Part of a small language model's weights.
Architecture: LayerNorm before each block, biases, tied embeddings, capped logits.
Training: 179M tokens, 10944 steps.
MLP neurons of a small language model. Each row is named by its layer, matrix (up: input weights; down: output weights) and neuron, and shows model dimensions 80-175. Each number is 200 + 20 x the weight over its row's rms, rounded and kept within 0 to 999.
Before each neuron's rows, "fires before" lists the tokens most often just after its 100 highest values on Wikipedia text that the model never trained on; "fires on" lists the tokens most often at its 100 highest values on Wikipedia text that the model never trained on.

fires before: "e", "o", "or"
fires on: "w", "W"
L4.up109,158,206,232,198,219,178,173,184,194,201,200,198,177,183,227,238,191,195,219,207,239,183,201,206,215,212,176,191,185,210,208,209,192,192,185,187,195,188,194,205,192,229,170,176,191,191,188,179,186,181,225,176,198,178,203,175,199,182,213,194,174,194,218,191,183,200,193,198,195,217,206,166,247,198,181,213,207,205,226,202,182,228,229,190,207,205,222,180,195,239,178,181,200,248,206,191
L4.down109,157,210,196,193,221,203,183,191,175,186,159,182,179,177,178,213,180,184,208,207,218,189,220,228,180,167,201,157,203,206,212,189,172,164,188,176,225,214,200,172,209,221,201,200,167,179,186,229,193,206,197,186,215,175,218,211,209,211,205,205,193,187,228,222,188,202,211,217,206,188,194,238,209,186,186,188,195,220,203,195,194,233,197,186,223,215,212,213,235,216,171,195,220,241,244,181

fires before: "k", "g", "st", "u", "o", "c"
fires on: "c", "u", "ec", "ct"
L3.up662,186,202,221,161,198,188,174,195,170,211,208,201,205,220,218,195,194,194,222,217,175,213,219,192,187,173,170,221,223,176,191,222,209,236,250,194,189,198,176,200,221,211,183,167,232,180,192,210,219,207,214,192,219,176,205,178,210,205,192,212,194,181,160,220,188,222,244,203,182,181,185,157,187,180,196,195,176,243,166,227,227,217,216,167,219,222,236,201,203,153,169,195,210,184,226,219
L3.down662,225,181,211,189,224,161,215,240,222,213,226,203,167,177,187,214,206,208,213,216,204,195,199,193,194,222,248,165,217,191,189,218,213,205,165,181,203,186,219,195,199,208,207,210,195,245,198,185,209,213,213,196,180,194,175,202,178,188,202,199,207,195,214,178,132,176,239,202,204,184,209,211,213,149,200,216,218,222,191,207,183,172,223,179,231,199,193,218,204,183,196,202,203,204,208,189

fires before: "e", "d", "ing"
fires on: "w", "am", "on", "om", "us", "ay"
L4.up486,218,229,176,208,168,174,193,226,200,184,177,136,209,194,201,187,187,193,195,210,229,198,216,232,208,206,189,209,174,179,185,226,193,240,246,193,243,211,196,195,198,234,182,196,206,204,215,224,189,161,214,176,197,156,211,202,185,180,205,191,185,202,190,183,201,220,205,213,189,197,228,218,213,200,176,214,203,180,186,194,182,198,222,215,209,215,246,224,169,222,209,209,187,214,233,212
L4.down486,203,229,218,221,184,196,167,159,227,198,213,214,219,180,192,221,207,197,213,192,241,233,170,242,216,222,193,161,213,199,183,195,213,207,231,199,179,237,168,187,181,179,207,155,203,193,195,217,175,189,194,199,213,175,176,200,195,171,221,249,190,191,217,202,179,204,212,201,224,239,210,186,192,189,190,202,208,223,195,203,225,193,164,185,244,186,202,170,216,187,200,206,184,249,194,178

fires before: "n", "es", "g", "al", "s", "ing"
fires on: "ur"
L5.up891,184,210,210,212,230,227,187,227,194,171,206,204,174,194,195,184,179,210,210,180,196,203,168,176,183,197,202,222,201,206,213,197,244,196,213,228,220,188,203,183,178,185,215,173,251,221,209,228,183,197,232,175,196,223,214,171,175,219,169,167,200,220,177,210,185,229,192,194,218,188,189,187,191,170,177,209,188,203,226,178,215,202,182,184,208,200,198,206,206,174,213,186,202,190,220,167
L5.down891,228,183,233,211,200,174,206,206,219,192,215,167,191,200,198,214,184,195,188,208,203,241,191,222,156,253,197,205,186,194,169,181,208,218,204,196,196,236,219,202,166,201,238,234,182,192,208,223,165,173,196,175,191,233,202,209,211,204,181,198,166,199,182,199,196,197,171,205,201,198,210,162,171,205,205,186,184,187,193,219,225,169,190,219,193,195,173,185,202,227,223,214,235,217,239,201

fires before: "\n", " H", " I", " The", " A", " E"
fires on: "."
L2.up534,183,215,229,208,175,177,193,175,214,166,204,202,199,229,181,208,199,202,204,181,224,212,179,206,248,192,192,197,211,193,197,200,204,203,187,183,250,214,170,228,188,208,208,187,222,270,175,185,218,183,196,187,202,202,189,207,171,182,167,239,171,199,220,223,191,226,208,176,230,211,206,171,198,196,222,194,182,203,212,182,184,203,226,227,224,189,204,216,178,210,199,194,190,183,194,186
L2.down534,207,193,207,171,177,205,206,218,180,231,206,175,233,203,217,206,167,217,212,184,200,199,167,207,219,205,207,191,179,196,152,171,209,168,195,203,195,209,218,187,192,217,210,190,182,191,185,204,212,183,194,221,232,197,210,178,233,209,212,209,194,186,154,209,226,217,196,199,193,148,191,179,181,224,211,226,227,195,184,210,193,208,189,192,226,206,156,185,170,150,182,199,215,191,178,190

fires before: " ", "\n", ","
fires on: " |", "\""
L3.up6,208,223,200,185,218,204,231,168,205,180,241,205,162,221,212,228,172,246,159,206,180,206,182,215,207,214,205,189,204,246,191,206,214,170,201,207,171,217,225,216,209,185,210,200,218,200,185,203,217,192,178,243,217,205,200,217,177,171,223,187,177,203,175,186,240,231,179,207,227,218,201,210,202,200,196,218,189,161,197,195,183,200,188,192,236,217,202,243,171,231,179,252,220,156,233,208
L3.down6,172,213,217,229,190,244,158,178,212,188,176,190,220,203,196,160,203,211,193,214,220,167,230,162,219,219,181,197,206,234,217,162,176,215,205,189,160,200,204,214,205,197,211,188,190,166,198,152,213,215,201,200,201,174,201,197,206,203,188,178,195,203,184,164,194,186,233,232,214,194,206,221,237,214,212,197,221,219,191,194,230,195,203,180,211,207,183,211,192,224,225,233,181,186,217,174

fires before: "s", "l", "t", "on", "-"
fires on: " al", " con", " an"
L4.up882,200,189,212,182,229,224,175,188,211,229,205,227,229,194,217,173,204,184,180,203,241,207,168,203,207,218,192,199,192,187,217,195,227,221,206,190,176,197,161,201,224,188,214,157,216,189,208,225,185,197,214,197,201,198,201,191,198,170,186,223,218,190,170,210,191,199,219,192,235,197,167,203,220,235,233,188,229,188,190,201,211,229,209,211,180,221,203,218,183,215,161,191,189,180,183,187
L4.down882,194,192,179,211,205,219,173,232,242,246,231,259,232,230,209,193,225,155,235,205,199,212,173,207,196,218,202,186,204,190,170,218,216,199,188,217,184,177,192,207,196,212,168,193,199,217,215,229,199,157,197,170,181,196,210,180,221,150,224,206,177,188,181,162,188,218,215,179,225,203,185,223,186,196,194,224,231,216,192,181,173,185,209,200,205,232,206,188,202,194,205,219,222,183,191,200

fires before: "s", "l", "on", "b", "os"
fires on: " al", "ud", "l"
L3.up129,220,214,228,195,255,217,199,191,211,222,178,195,191,207,199,177,196,195,186,174,170,239,221,194,183,213,182,221,192,196,205,190,206,196,211,178,139,150,199,213,215,179,228,185,206,179,166,216,220,205,207,228,201,208,200,153,173,178,188,232,207,205,168,219,209,218,211,185,222,207,191,195,191,201,160,199,189,204,205,206,204,187,213,215,190,186,184,209,202,169,227,204,215,177,173,210
L3.down129,210,178,177,195,221,199,192,224,229,203,165,196,226,229,202,154,215,173,218,196,199,216,182,205,174,227,212,173,187,218,215,217,217,154,211,206,219,172,208,211,212,188,216,214,183,193,204,199,196,184,180,215,211,231,167,189,199,182,204,187,191,190,175,188,219,181,205,184,227,211,217,215,175,206,195,235,182,198,196,209,213,228,203,182,202,194,230,213,216,161,189,184,206,203,201,177

fires before: "\n", " H", " The", " A", " I"
fires on: "."
L2.up396,201,216,193,207,181,182,183,216,184,220,179,207,212,185,214,199,193,232,211,192,186,216,217,193,222,169,198,196,197,246,198,221,238,168,219,203,229,208,187,204,193,188,193,189,199,209,184,183,248,186,181,203,188,173,217,211,185,157,179,206,228,187,242,212,200,225,183,170,210,196,179,165,187,217,220,195,180,201,209,220,177,184,205,225,198,193,170,233,206,197,187,178,209,240,203,213
L2.down396,202,169,215,192,198,202,196,189,170,206,202,204,222,223,169,161,193,189,224,198,195,182,195,219,196,207,210,151,194,209,176,193,225,178,187,240,201,197,226,169,226,188,226,212,236,200,202,215,152,200,172,212,220,208,182,226,228,206,234,205,168,211,219,191,180,174,213,234,183,182,224,210,181,215,172,221,211,181,224,177,197,230,196,232,198,188,184,189,177,170,210,195,209,173,198,184

fires before: " ", "\n", "-", "1"
fires on: " |", "\n", "-", "–"
L2.up474,166,188,237,210,190,216,236,140,192,173,206,205,207,215,185,227,214,204,192,190,193,223,191,206,210,198,222,205,170,218,195,210,197,207,225,202,186,194,228,216,168,201,219,179,206,226,207,172,186,186,209,204,201,208,195,227,218,184,179,202,199,234,179,242,222,229,164,163,203,209,168,168,178,201,204,224,157,189,220,193,216,210,222,197,198,218,166,178,174,229,190,194,202,201,199,197
L2.down474,198,231,199,217,192,216,202,173,209,172,216,212,183,211,189,201,196,214,181,207,205,238,211,181,210,182,185,197,211,194,207,202,192,195,177,221,166,210,183,226,203,184,182,226,211,197,227,203,224,193,185,198,195,185,205,214,165,198,210,201,191,184,197,216,172,210,238,251,214,199,204,195,224,200,227,197,193,189,156,187,202,217,191,180,234,209,179,231,200,215,195,219,212,174,208,223

fires before: "\n", " The", " I", " H", "s", " S"
fires on: ".", "'"
L2.up590,178,199,203,187,196,194,192,215,210,216,206,203,222,198,208,228,212,198,216,191,211,176,197,196,232,218,167,195,199,226,196,184,234,178,196,239,252,186,187,203,204,193,210,194,222,239,187,196,255,184,197,191,169,208,203,189,143,187,164,191,199,182,213,172,201,187,223,195,217,160,199,185,224,202,224,214,199,226,229,197,192,232,222,214,202,190,223,229,180,210,190,190,203,192,184,180
L2.down590,192,196,213,173,192,205,233,219,181,232,195,199,243,210,176,155,204,247,217,164,211,200,186,188,199,202,216,164,174,185,174,162,205,195,199,213,195,224,251,201,217,203,228,174,191,220,174,227,172,212,177,221,203,213,197,194,195,213,211,190,200,221,194,161,164,196,223,211,156,203,193,185,157,227,184,202,188,189,171,213,190,213,205,191,213,204,175,206,223,188,206,189,222,184,186,169

fires before: "b", "es", "ing", "al", "re"
fires on: "ot", "ur", "u", "h", "e", " in"
L7.up843,218,226,204,204,212,220,180,190,203,204,156,211,154,185,204,240,170,187,214,249,201,193,175,185,183,221,222,220,236,236,192,180,182,203,216,235,207,217,211,206,204,195,243,201,233,195,208,228,215,198,210,169,221,212,200,230,175,200,187,171,178,199,231,193,221,201,219,197,206,237,194,199,183,184,228,197,191,217,201,215,220,193,202,225,213,177,176,194,210,210,165,223,219,209,202,195
L7.down843,226,188,189,168,186,213,192,188,209,211,229,206,211,195,165,201,208,194,175,176,171,214,200,230,205,223,191,172,203,198,214,177,169,223,193,165,177,234,204,133,199,190,208,207,191,189,197,208,213,156,184,199,197,162,216,180,195,198,211,214,212,202,192,227,217,210,178,214,198,200,211,219,207,166,219,228,202,223,211,202,232,201,175,223,164,180,202,177,188,206,215,164,216,195,209,224

fires before: " ", "|", "\n", "-"
fires on: " |", "\n"
L3.up575,204,186,219,219,171,207,210,181,192,199,234,199,172,208,205,226,198,213,160,189,153,202,203,211,208,174,236,188,189,228,209,181,222,197,210,184,190,221,189,207,206,180,178,194,195,201,179,225,220,181,204,188,211,210,182,213,192,195,231,204,173,227,177,213,215,212,195,201,176,169,208,193,213,204,189,160,162,175,206,227,174,210,184,154,212,235,214,232,166,188,186,231,230,195,203,210
L3.down575,198,221,189,221,179,230,220,209,221,200,191,205,177,214,188,170,154,200,194,171,218,207,197,212,193,215,174,175,225,206,167,233,156,185,223,200,179,203,187,216,188,213,195,192,186,201,191,185,221,240,198,219,222,163,216,217,198,179,160,178,196,168,188,206,178,220,199,218,199,192,184,224,178,210,222,214,198,214,187,155,212,218,175,161,207,215,170,205,162,213,200,230,215,217,208,207

fires before: "n", "e", "ard", "ay", "o", "or"
fires on: "w", "and"
L2.up704,211,210,200,182,185,212,167,158,187,217,178,176,222,198,236,205,190,185,201,211,176,201,214,230,212,195,192,194,147,199,188,206,212,203,214,150,221,189,187,225,212,225,200,220,193,186,205,158,171,201,229,203,175,177,213,192,216,213,194,232,179,164,204,228,180,222,194,207,218,169,183,231,201,157,187,190,205,187,237,184,195,234,217,177,196,201,217,213,195,203,197,194,209,155,224,203
L2.down704,202,221,176,171,190,191,176,168,158,195,176,197,215,186,209,221,199,191,193,181,199,199,219,212,199,229,191,182,156,230,223,181,196,217,158,196,203,209,191,189,223,198,224,233,201,191,212,170,208,168,187,191,208,206,200,209,193,183,223,203,185,157,215,209,145,195,139,261,216,209,227,219,192,209,196,192,203,196,199,195,203,215,220,165,191,212,193,194,219,204,223,218,218,194,190,178